config.toml
num_hidden_layers = 8
hidden_size = 704
num_attention_heads = 11
num_key_value_heads = 11
head_dim = 64
intermediate_size = 1408
vocab_size = 14155
hidden_act = "tanh_gelu"
norm = "layernorm"
norm_place = "pre"
norm_eps = 1e-05
positions = "rope"
rope_theta = 10000.0
rope_fraction = 0.25
qk_norm = true
attn_scale = 0.168
bias = "none"
tie_word_embeddings = false
parallel_block = true
init = "uniform"
init_std_qkv = 0.0201
init_std_o = 0.0201
init_std_up = 0.0201
init_std_down = 0.0
optimizer = "adamw"
learning_rate = 0.000857
beta1 = 0.9
beta2 = 0.95
weight_decay = 0.17
lr_head = 0.00408
warmup_steps = 346
schedule = "wsd"
decay_fraction = 0.656
decay_shape = "linear"
final_lr_fraction = 0.1
batch_tokens = [65536, 131072, 196608]
max_seq_len = 512
doc_mask = false
train_tokens = 702900000
max_steps = 5848
dataset = "wikipedia_en"
MLP neurons of a small language model. Each row is named by its layer, matrix (up: input weights) and neuron, and shows model dimensions 266-329. Each number is 128 + 24 x the weight over its row's rms, rounded and kept within 0 to 255.
A block is one neuron, or neurons of one layer that tend to fire together. Before each block is what it responds to, as a language model described it from the Wikipedia text at the highest values.

Responds to: Clause subject before verb. The last token of a clause's subject just before its verb, such as surname endings (Dev-ine, Seed-man), pronouns he/she, or relative that/which.
L5.up92 [ 94 111  84 159 133 140  99 121 115 133 122 140  84 123 103  90  81 140 161 116 118 128 154 166 130  96 138 164 145 166 142 148 150 153 180 118 140 111 136 132  95  90 148 142 129 104 114  93 128 130 147 158 115 101 139 166  84 152 178 159 131 140  81 129]
L5.up96 [131 151  97 126 124 142 118 126 114 173  84 147 115 136  83 141  82 138  85 149  94 163 143 116 149 160 156 117  97 120  90 179 119 101 127 175 184 100 130 123 150  95  74 125 139 121 155 141 101 169 176  80 144 109 111 123 135 157 124 152 164  91 121 102]
L5.up291 [104 127 132 139 114 155  91  99 108 122 142 122 138 143  86 147 122 136 126 166 142 121 155 103 125 130 101 115 140 152 128 100 138 152 159 142 153  76 135 114 152 140 104 133 127 114 125 150 117 153 127 106 115 149 109  75 115 146 126 154 137  88 106 127]
L5.up488 [112 145 131 136  98 181 135  86 113 154 133 130 110 143  58 138 135 157 122 139  99 138 110 123 178 100 163 112 134 145 107 158 114 135 112 115 215 129 135 109 130 125 122 117 141  68 122 143 140 154 118 110 126 130 133 111 167 139 150 130 134 100 125 104]
L5.up646 [106 108 152 139 138 158  90 113 107 110 129 171 150 130  90 142 143 156 138 101 124 128 110 134 145  77  89 162 130  97 149  94 132  98 114 125 157  97 119 130 109 115 165 190 116 147 135 137 138 119 133  69 122 125 123 130  81 160 121 164 160 139  54 118]
L5.up723 [122 109 127 128 140 152 124 102 107 143 144 134 111 147  82 155  92 124 146 110 102  99 131 118 165 148 144 152 161 133 129  94 192 127 105 126 143  98 162  98 112 118 133 167 139 109 132  81 131 115 143  61 143  97 131 127 134 140 149 146 117 119 109 145]
L5.up819 [109 127 125 145 126 189 139  95 111 119 133 119 110 170  64 130 162 135 129 157 137 139 153 125 135 154 128 165 153 148 152  97 160 134 132 111 158 133 141 123 137 114 132 155 128 115 154 158 109 122 129 128 110 154 128 141  82 140 148 165 112 111  93 115]
L5.up820 [140 121 122 117  96 151  90 104 150 145 140 144 131 120 106 126 117 117 134 135 107 134 178 174 135 188  89 171 136 167 157 108 138 131 129 113 141  85 146 104 104 113 112 157 147  98 149 151 115 110 123 159 124 149 131 129 137  85 168 104 119 140 114 134]
L5.up888 [112 132 168 125  92 202 129 156  87 164 140  99 111 149 126 139 113 133 139 138 128 140 174 113 167  80 128 100 153 111 151 141 153 162 154 149 188 103 126  99 156 118  61 105 137  79 161 148 110 164 177  83 122 129 115 129 116 119 126 137  95 141 143 112]
L5.up909 [119  94 138 105 148 174 155 129  87 183 149 125 130 150  76 144 100 125 155 117 102 141 110 142 208 114 118 144 199 128 105 110 171  98 135 135 167 104 124 126 103 151 113 146 133  99 118 116 162 144 162  43 131 142 106 122 107 161 138 160 121 145 117 140]
L5.up1006 [125 117 167 125 121 139 106  94 124 153 145 157 162 135  88 112  84 164 147 160 150 151 151  88 125 129 112 154 120 140 144 176 156 151 126 127 200  86 163 157 140 118 147 134 115  92 102 158 110 145 119 139 105 142  96  81  77 121 131 144 105 130 116 125]
L5.up1017 [138 109 138 118 142 159 108  80 131 126 130 112 118 165 105 125 140 144 140 123 107 131 102 127 164 114  68 136 177 127 101 124 171 114 106 170 180  93 139 128 127 115 102 154 128 114 125 159 148 143 111 118 111  94 108 131  88  88 141 120 170 186 100 125]
L5.up1044 [134 136 170 116 144 173 162  96  79 171 154 147 134 109  54 123 116 150 159 164 112 141 130 135 179 146 118 134 153 124 132  98 171 135 129 137 148 100 154 145 140 138 126 137  96  94 138 100 162 128 115 101 103 165 106 134 115 138 136 152 123 143 120 106]
L5.up1150 [104 152 126 130 150 136 131  82 114 112 155 152 138 104  99 159 110 164 164 110 114 128 101 184 158 141 137 137 165 118 127 143 135 130 161 111 159 110 173 150 116 129 105 133 170 123 114  81 159 131 132 144 150 145 135 122 117 137 160 139 163  92 106 107]
L5.up1203 [118 108 147 155  99 130 111 101 131 143  89 144 163  92 141 152 112 129 131 115 134 129 137 123 161 110 103 144 178 157 127 101 166 111 129 140 153 117 124  76  72 106 101 175 142 113 110 115 165 116 166  84 145 121 118 119 116 149 124 139 111  89 110 179]
L5.up1306 [ 73 128  96 146  90 199 117 129 100 126  88 107 150 125 113 154 141 142 131 115 109 131 178 126 171 172 114 128 118 107 108  81 142 122 152 125 134 126 141 105  84 113 129 148 133 128 135 105 125 156 103 114 140 139  93 130 104 111 150 167 168 121 111 125]

Responds to: Inside multi-word names. Tokens continuing a capitalized name or title mid-phrase, especially small words in works' titles (Up the Kid, Are the Girls), initials, and name parts (Social Democratic).
L3.up441 [140 142 122 145 140 122 107 130 163 133 117 111 134 142  76 115 163 141 151 110 118 123 144 131 136  98 148 143 208 109 126 131 101  95 125 177 116 154  88 137 173 107 145 143 112  92 123 120 115 138  81 121 129 140 109 125  85 138 141 116 123 132 138  88]

Responds to: Proper-name word endings. Final word-piece that completes a proper name, usually a surname and often the sentence subject, e.g. John-son, Cool-idge, McMah-on; also place and acronym names such as Tian-an, NBS-R.
L4.up446 [108 152 103 155 110 126 146 105 144 132 154 108 117 157  97  70 139 132 142 143 150 114 138 129 164 150 145 122 145 123 101 120 114 116 135 151 160  60 157 155 112 115 115 125 144  92  98 153 143 140 184 131 103 170 159 139 149 126 117 143  92 139 107 101]
L4.up881 [139 145 122 103 108 114 152  71 159 128  88 135 145 162 118  99 167 171 143 130 151 117 155 146 158  81 140 131 129 105 127 109 151 105 108 138 156  62 153 101 125 114 103 142 145 128  87 153  96 143  84 126 125 144 150 141  91 157 168 155 136 129  95 139]
L4.up1117 [ 89 135 128 132 103  75 122 142 128 134 137 156 136 206 107 131 166 183 113 161 139 127 128 116 143 110 128 127 125 119 129  96 123 118 136 123 149 117 158 138 115  93 109 122 130 103 162 130 143 156 118 120 106 104 121 119 132  97 135 128 142 152 106 121]
L4.up1354 [114 112 149 101 147 173 116 113 155 164 132 107 104 147 100  79  94 167 109 146 117 163 120 135 111 123 121 149 133 135 106 133 132 156 123 111 133 123 117 159 131 132 113  72 108 114 142 150 110 106 137 124 115 138 152  83 135 156 140 130 127 147 147  91]

Responds to: Biography lead article. The article a/an right after is/was in Wikipedia biography openings ("(born 1991) is a Libyan footballer"), plus weaker function words like of, in, his.
L5.up14 [101 129 189  95 100 118 168 136 128 153  94 161 146 124 155 128 143 136 156 181 128 141 160 124 140 135 113 124 101 174 113 109  93 111  78 119 152 126 131 139 142 133 112 149  93 139 104 185 103 159 136 112 111 139 119 147 134 140  87  94 125 120 138 137]
L5.up57 [116 133 179 146 141 160 143 120 132 140  96 173 139 138 124 160 101 118 105 113 144 158 124 127 147 127 145 128 149 122 154 143 185  89 126  97 120 129 162  89  59 131  80 110 141 131 107 128 132 104 104 146 158 140 139  80  86 127 104 134 134 120 120 187]
L5.up173 [121 101 160 135  77 138 148 131 101 101 114 136 164 142 111  97  99 106 150 131 186 151 102 122 138 131 133 127 124 114 106 117 156 129 117 176 146 114 127 121 144 150 127 133 147 102 154 140  54 162 140 103 158 120 115 121 112 149 167 117 133 137 127 135]
L5.up363 [162 133 125 145 131 132 132 130 124 134 113 175 104 129 116 144  70  95 140 162 145 100 135 135 102 133 129 116 112 115 140 135 122 127 126 120 149 126 151 118 132 129 131 125 111 116 114 150 112 124 130 116 133 117 101 117  69  97 130 143 122  92 119 159]
L5.up461 [124 131 174 110 109 117 171 125 123 116 131 177 128 154 127  80 113 161 170 165 124 153 127 161 128 105 145 142 155 102 138 149 136 132 102 152 142 124 134 108 110 108 108 179  93 123 156  83 106 157  99 151 129 152 110 145 129 112 131 147 161 161 127 117]
L5.up543 [151 137 194 121  98 104 116 104 143 151 116 175 134 151 129 126  96 123 119 164 164 111 147 110 133 118 119 158 133 111 140 163 128 102 102 106 137 116 153  99  95 126 130 113 154 173 128 168 125 136 118 120 162 139 141 115 103 108 146 120 113 117 135 129]
L5.up562 [121 141 164 156  92 138 166  94 119 109 115 119 138  98 129 121 159 144 150 143 133 134 129 129 157 127 133 128 133 133 115  94  91 135 128 132 152 138 153 123  95 123 162 152 108 126 146 157 100 131 143 125 127 136  96 133  88 139 119 137 138  99 111 146]
L5.up591 [130 115 133 105 126 156 150 130 102 140 134 153 133 173 155 136 122 172 171 114 123 136 163 135  98 142 119 150 128 111 121 141 141 121 118 149 133 135 176 121 106  89 101 140 151  90 113 136 135 156 141 139 152 141 195 166 105 107 144 116 126 128  99 154]
L5.up594 [106 156 163 117 148 136 164 131 113 146  92 170 148 158 122 122 121 120  76 175 142 109 111  97 129 167 132 111 102 114 137 115 167 118 110 165 113 115 126 100  74 147 103  93 123 113 137 157 108 145 139 114 135 133 129  99 142 105 142 109 159 141 126 177]
L5.up604 [149 103 133 157 131 139 135 114 129 144 125 161 154 149 125 140 186 127  84 135 182 136 122 162 154 157 123 115 140 130 103 123 140  80 113 140 140 143 134  74 128 137 101 162 119 134 113 141  89 142 155 110 192 111 148 150 106 117 154 110 161 135  71 167]
L5.up618 [119 117 130 114 168 116 129  86 110 136 133 126 145 111 136 100  82 146 136 142 153 137 178 151 139 110 105 108 146  56 129 108 143 132 131  75 159 123 191 123 106 111 125 132 115 112 151 108  90 173 108 120 119 143 107 120 125 118 135 170 130 100 108 106]
L5.up907 [107 125 137 157  95 153 129 145 120 140 125 135 127 125 120 132  99 152 105 128 161 127  90 138 117 124 124 159 152 108 188 138 137 120 112 113 137 109 182 133 114 114 113 106 133 142 172 167 143 114 165 157 178 100 115 164  99 137  68 138 145 142  96 124]
L5.up999 [121 130 136 118 139 132 127 119 166 139 121  98 142 138 135  65 113 160 127 140 124 158 145  98 153 137  92 171 128 142 121 131 138 127 165 176 135 111 190 117 102 135 123 120 160 164 117 136 125 151 117 164 138 127 122 125 147 137  92 155 148 100 150 133]
L5.up1279 [ 91 118 165 126 103 138 135  98 178 127  91 153 134 172 119 134 117 162 150 158 117 127 149 120 119 138 117 110 106 170 125 129 105 154  93 109 120 106 155 111  96 151 116  96 161 131 133 148 125 141 150 120 109 124  94 136  97 115  80 111 140 112 154 177]
L5.up1293 [136 141 175 116  86 138 102 137 142 135 106 140 153 153 152 130 114 170 176 162 121 171 123 134 109 125 133 124 113 100 145 132  92 110 122 141 147 113 180 117 125 131  79 136 151 140 138 107 128 131  79 182 112 145 175 119 112 147 123 147 108 108 107 125]
L5.up1386 [101 116 128 168 115 133 120 103 144  88 101 131 138 141 122 137 140 127 118  80 195 106 126  87 108 112 146 119 139 144 117 163 143 118 129 146 104  82 141 110 132  79 119  90 170 145 128 135  99 144 145 149 143 112 101 126 128  96 148 121 170 150 114 154]

Responds to: Inside multiword proper names. Word or word piece in the middle of a multiword proper name or title, such as songs, bands, magazines, institutions, e.g. This Time Around, Country Living, Screen Rant.
L4.up157 [128 120 114 126 180 143 175 142 160 103 110 165 118 157 122 149 162 113 140 151  91 129 143 117  99 106 137 142 127 140 120 160 106 147 138 151 145 149 139 138 160 133 116  84 152 105  95 176  84 115 154  80 144 130  96 107 112  99 160 141 126 124 182 146]
L4.up595 [152 155 102 148 140 101 160 112 108 120 112 181 106 151 100 116 156 119 129 157 119  96 121 150 112 146 135 130 136 109 157 155 116 148 153 123 133 143 123 149 138  97 131  83 120 103  92 167  95  96 118 102 141  97 135  99 111 111 126 148 124  90 109 125]
L4.up912 [166 112 147 151 118 109 122 147 122 119  87 180 101 143 130  88 142 137 128 153 119 160 143 151 143 154 108 122 167 119 145 123 113 140 130 125 149 139 124 122 121 145 125 150  96  99 109 123 110 108 109  96 124 117 146 109  92 123 130 117 123 133 123 134]
L4.up1064 [145 134 123 120 108 131 152 148 103 143 116 191  94 148 102  98 179 103 116 135 105  99 132 119 127 101 128 139 174  77 127 178 133 130 121 122 167 138 121 113 102 100 123 117 128 112 110 153 149 117 137  72 126 142 145 112 133 119 127 162 109 101 146 144]

Responds to: Opening-sentence connector words. Function words early in an article or section opening, before the defining noun phrase, as in "one of", "List of", "Root Down is", "a series of", "was an Australian".
L3.up1175 [126 105 149 102  65 138 138 132 103 176 129 102  93 104 174  80 181 115 175 167 157 130 157  62 153 111 136 140 140 143 129 151 127 113 102 115 113 152 139 147 132 106 133 119 146 144 116 124 109 154 145 132 115 151 124 116  84  88 115 130 141 119  90 173]

Responds to: Slots before an upcoming verb. Function words that are directly followed by a verb: infinitive "to", relative "that/which/who", and subject pronouns "it/he/they", as in "started to rap", "one that your players", "as if it's".
L3.up814 [119 123 101 141 131 108 110 108 152 125 122  81 102 126 119 115 144 144 133 130  91 134 131 124 128 176 148 178 117 129 151 112 131 110 158 104 141 110 121 115 121 112 169 119 125 126 168  91 158 105  84 134 117 108 114  94 138 141 146 126 130 135 129 172]

Responds to: End-of-name punctuation. Token right after a full person or place name, usually a comma, was, of, or title =, as in Henry Fowler, / Camp Hood, / Tomonaga was.
L4.up253 [195 121 136  98 124 161 126 122 151 109  92 153  97 136 107 139  94 158 138 127 143 140 132 144 151 159 116 143 107 125 167 139  91 112 116 134 152 102 138 125  76 147 112 135 164 149 145 154 124 122 114 182 143 166 122 126  83 105 133 109 108 120 115  87]
L4.up596 [141 140 124  91 104 151 157 123 117 167 136 160 146 113 105 107 123  95  93 145 158 147 154 142 112 133 122 119 151 116  81 147 136 101 104 112 126 156 165 120 104 112  88 133 119 125 120 138 136 132 118 130 122 122 178 110 107  88 147  90 102  99  84 113]
L4.up624 [108 102 131 118  78 145 114 164 140 124 166 153 103 149 150 161 127 147 121 134 156 137 129 116 132 157 117 131 132 113  86 135 129 115 128 121 127 123 175 147  85 109 100 122 141 101 103 145 120 102 135  82 133 101 140 115 100  84 146 116 129 121 108 165]
L4.up1272 [131 168 133 100  70 171 123 105 138 113  99 154 139 139 119 123 164 121 109 170 104 136 153 162 127 124  87 128 151 125 135 158 119 103  92 175 154  95 149 109 145 109  72 123 132 155 167 111 116 115 128 129 132 131 156 133  70 121 164 110 106  75 124  95]

Responds to: Clause-initial articles and function words. Short function words such as a, the, 's, it that begin a predicate or phrase, often after is or within quotes and titles ("There's a plateau").
L5.up64 [115 131 125 181 112 134 170 111  96 116 122 153 131 112  93  65  88 137 131 155 124 140  88 144 128 142 129 148 113 137 127 120  85  90 132 114 157 138 116 138  58  94 160 129 138 114 115 138 138 120 131 145 103 123 184 121 112  83 147  95 138 111 119 121]
L5.up97 [ 97 117 131 153 112 129 119 145  57 115 117 133 144 122 114 170 133 144 122 153 163 126 139 127 121 132 146 113 145 131 125 123 101  61 129 160 140 113 127  73 102 114 127  76 177 139 164 155 150 148 149 103 100 124  97 167 111  86 108  84 127 137  89 158]
L5.up238 [ 99 149 139 114 145 146 101 102 104 132 135 109 111 109 153  95 189 143  98 130 177 147 182 126 111 136 181 147 172  73 126 146 122 106 130 152 137 157 112 152 101  99 164 130 145 134 112 133 136 176 145 133  83  97 127 157 147  79 183 132 158 141 142 140]
L5.up269 [128 123 141 143 151 139 134 120 155 122  78 137 106 112 151 119 145 161 140 150 166 132 127 125 135 118 127 116 120 113 131 141  98  69 109 113 160  57 100 152  97 125 124  84 144 121 138 166 107 155 144 153 125 137 176 168 116 128 154  92 139 130 107 108]
L5.up397 [115 142 175 149 112 123 131 106 109 171 135 135 138 105 130  96 114 161 159 130 132 114 106 153 117 144 205 113 111 139 117 131  97  68 161 158 135 105 113 119  87 105 113 134 121 172 118 150 139 135 142  97 136 122 114 155 130 154 113 102 124 159 128 137]
L5.up466 [117 146 108 158 118 131 149 115 104  93  96 141 135 151 157 150 157 135 122 127 172 111 124 114 122  98 111 103 151 108 120 187 116 124 118 136 136 113  84 109 147 108 127 103 124 101 100 136 142 162 172 102  96 120 107 151 126 105 132 140 149 116 121 146]
L5.up486 [120 133 108 141  85 145 154 112  78 117 146 177 152 124 137  99  81 144 107 180 123 158 138 139 145 105 125 119 143 103 122 126 133 169 118 147 151 145 166 126 106  96 129 155 136 122 107 122 100 124 116 123  91 105 109 136 115  87  90 103 169 107 111 121]
L5.up500 [139 177 133 180 172 117  93 102 163 131 127 111 113 145  92 112 182  98 114 136 174 150 145 141  95 143 160 109 116 116 143 141 110  86 145 107 136 120 182 139 111 106 149 112  62  83 160 133 133 119 118 140 134  70 115 129 102  89 129 153 137 156 126  84]
L5.up518 [159 147 100 112 115 105 102  95 164  95 100 128 143 107 139 111 131 149  71 157 151 164 111 100 114 156 110 130 121 106 167 132 153 133 126 107 121 134 142 143 115 130 111 149  92 151 157 131 143 148 107 113 147  98 129 129 106 114 124 119 148 152 121 141]
L5.up572 [114 132 144 134 137  98 180 158 123  86  88 124  89 141 102 112  91 133 101 130 129 153 136 103 111 129 133 142 160 108 130 107 132 172 128 107 163 140  96 151 113 116 135 127 103 144 142 123 157 140 154 135 133 115 138 126 142 135 126 164 148 186 121 119]
L5.up670 [109 143 150 133  98 142 117 132 120 176  81 112 108 145 184 110 147  81 118 142 179 142 159 143 123 117 150 113 169 112 107 127 115 134 125 121 146 132 115 137 103 131 101 162  76  97 127 162 117 146 127 117  95 147 113 143 126 104 152 134 110 116 141 138]
L5.up679 [120 147 170 146 119 134 121 104 118 134 123 143 136 115 118 111  92 146 103 121 167 152 160 116 186  94 112 141 161 107 123 117 163 134 137 154 133 124 127 121 103  68 140 166 126 146 126 113 149 178 133 129 130 146 141 132 128 120 116 125 144 134 139 101]
L5.up849 [133 156 173 145 132 116 175 105 136 107 118 126  97 111 127 129 118 151  77 147 131 121 142 119 172 104 143 107 108  78 112 121 143 113 110 138 137 108 163 131  78  88 164  95 157 155 134 164 111 105 103 136 102 115 137  93 144 120 114 130 136 113  91 132]
L5.up1138 [141 158 122 155 138 123 181 151 141 120 145 127 113 110 114 130 157 189 117 182 164 141 155 118 107 143 106 139 131 126 125 135 117 101 124 135 148 133 144 135 108  80 132  82 145 116  97 139  95 125 109 141 133 102 126 105 113  87 143 127 163 131 110  93]
L5.up1350 [104 185 133 132 107 135  77 104 132 113 104 145 128 126 147 132 132 122 109 164 127 134 130 137 121 122 146  94 154 123 113 155 128 115 103 135 143 149 108 137 137 122 128 146 132 128 131 146 126 158 130 164  98 118 130 147 140 102 125  94 156 133 129 163]
L5.up1367 [159 120 130 145 135 130 140 123  90 108 111 148 116 103 134 133 150 105 104 169 168 144 120 116 147 152 130 115 162  89 102 163 114 109 132 131 159 157 127 164  79 113 160  90 109 122  94 140 108 146 175  91 111 113 156  97 135 104 115 151 132 128 106 130]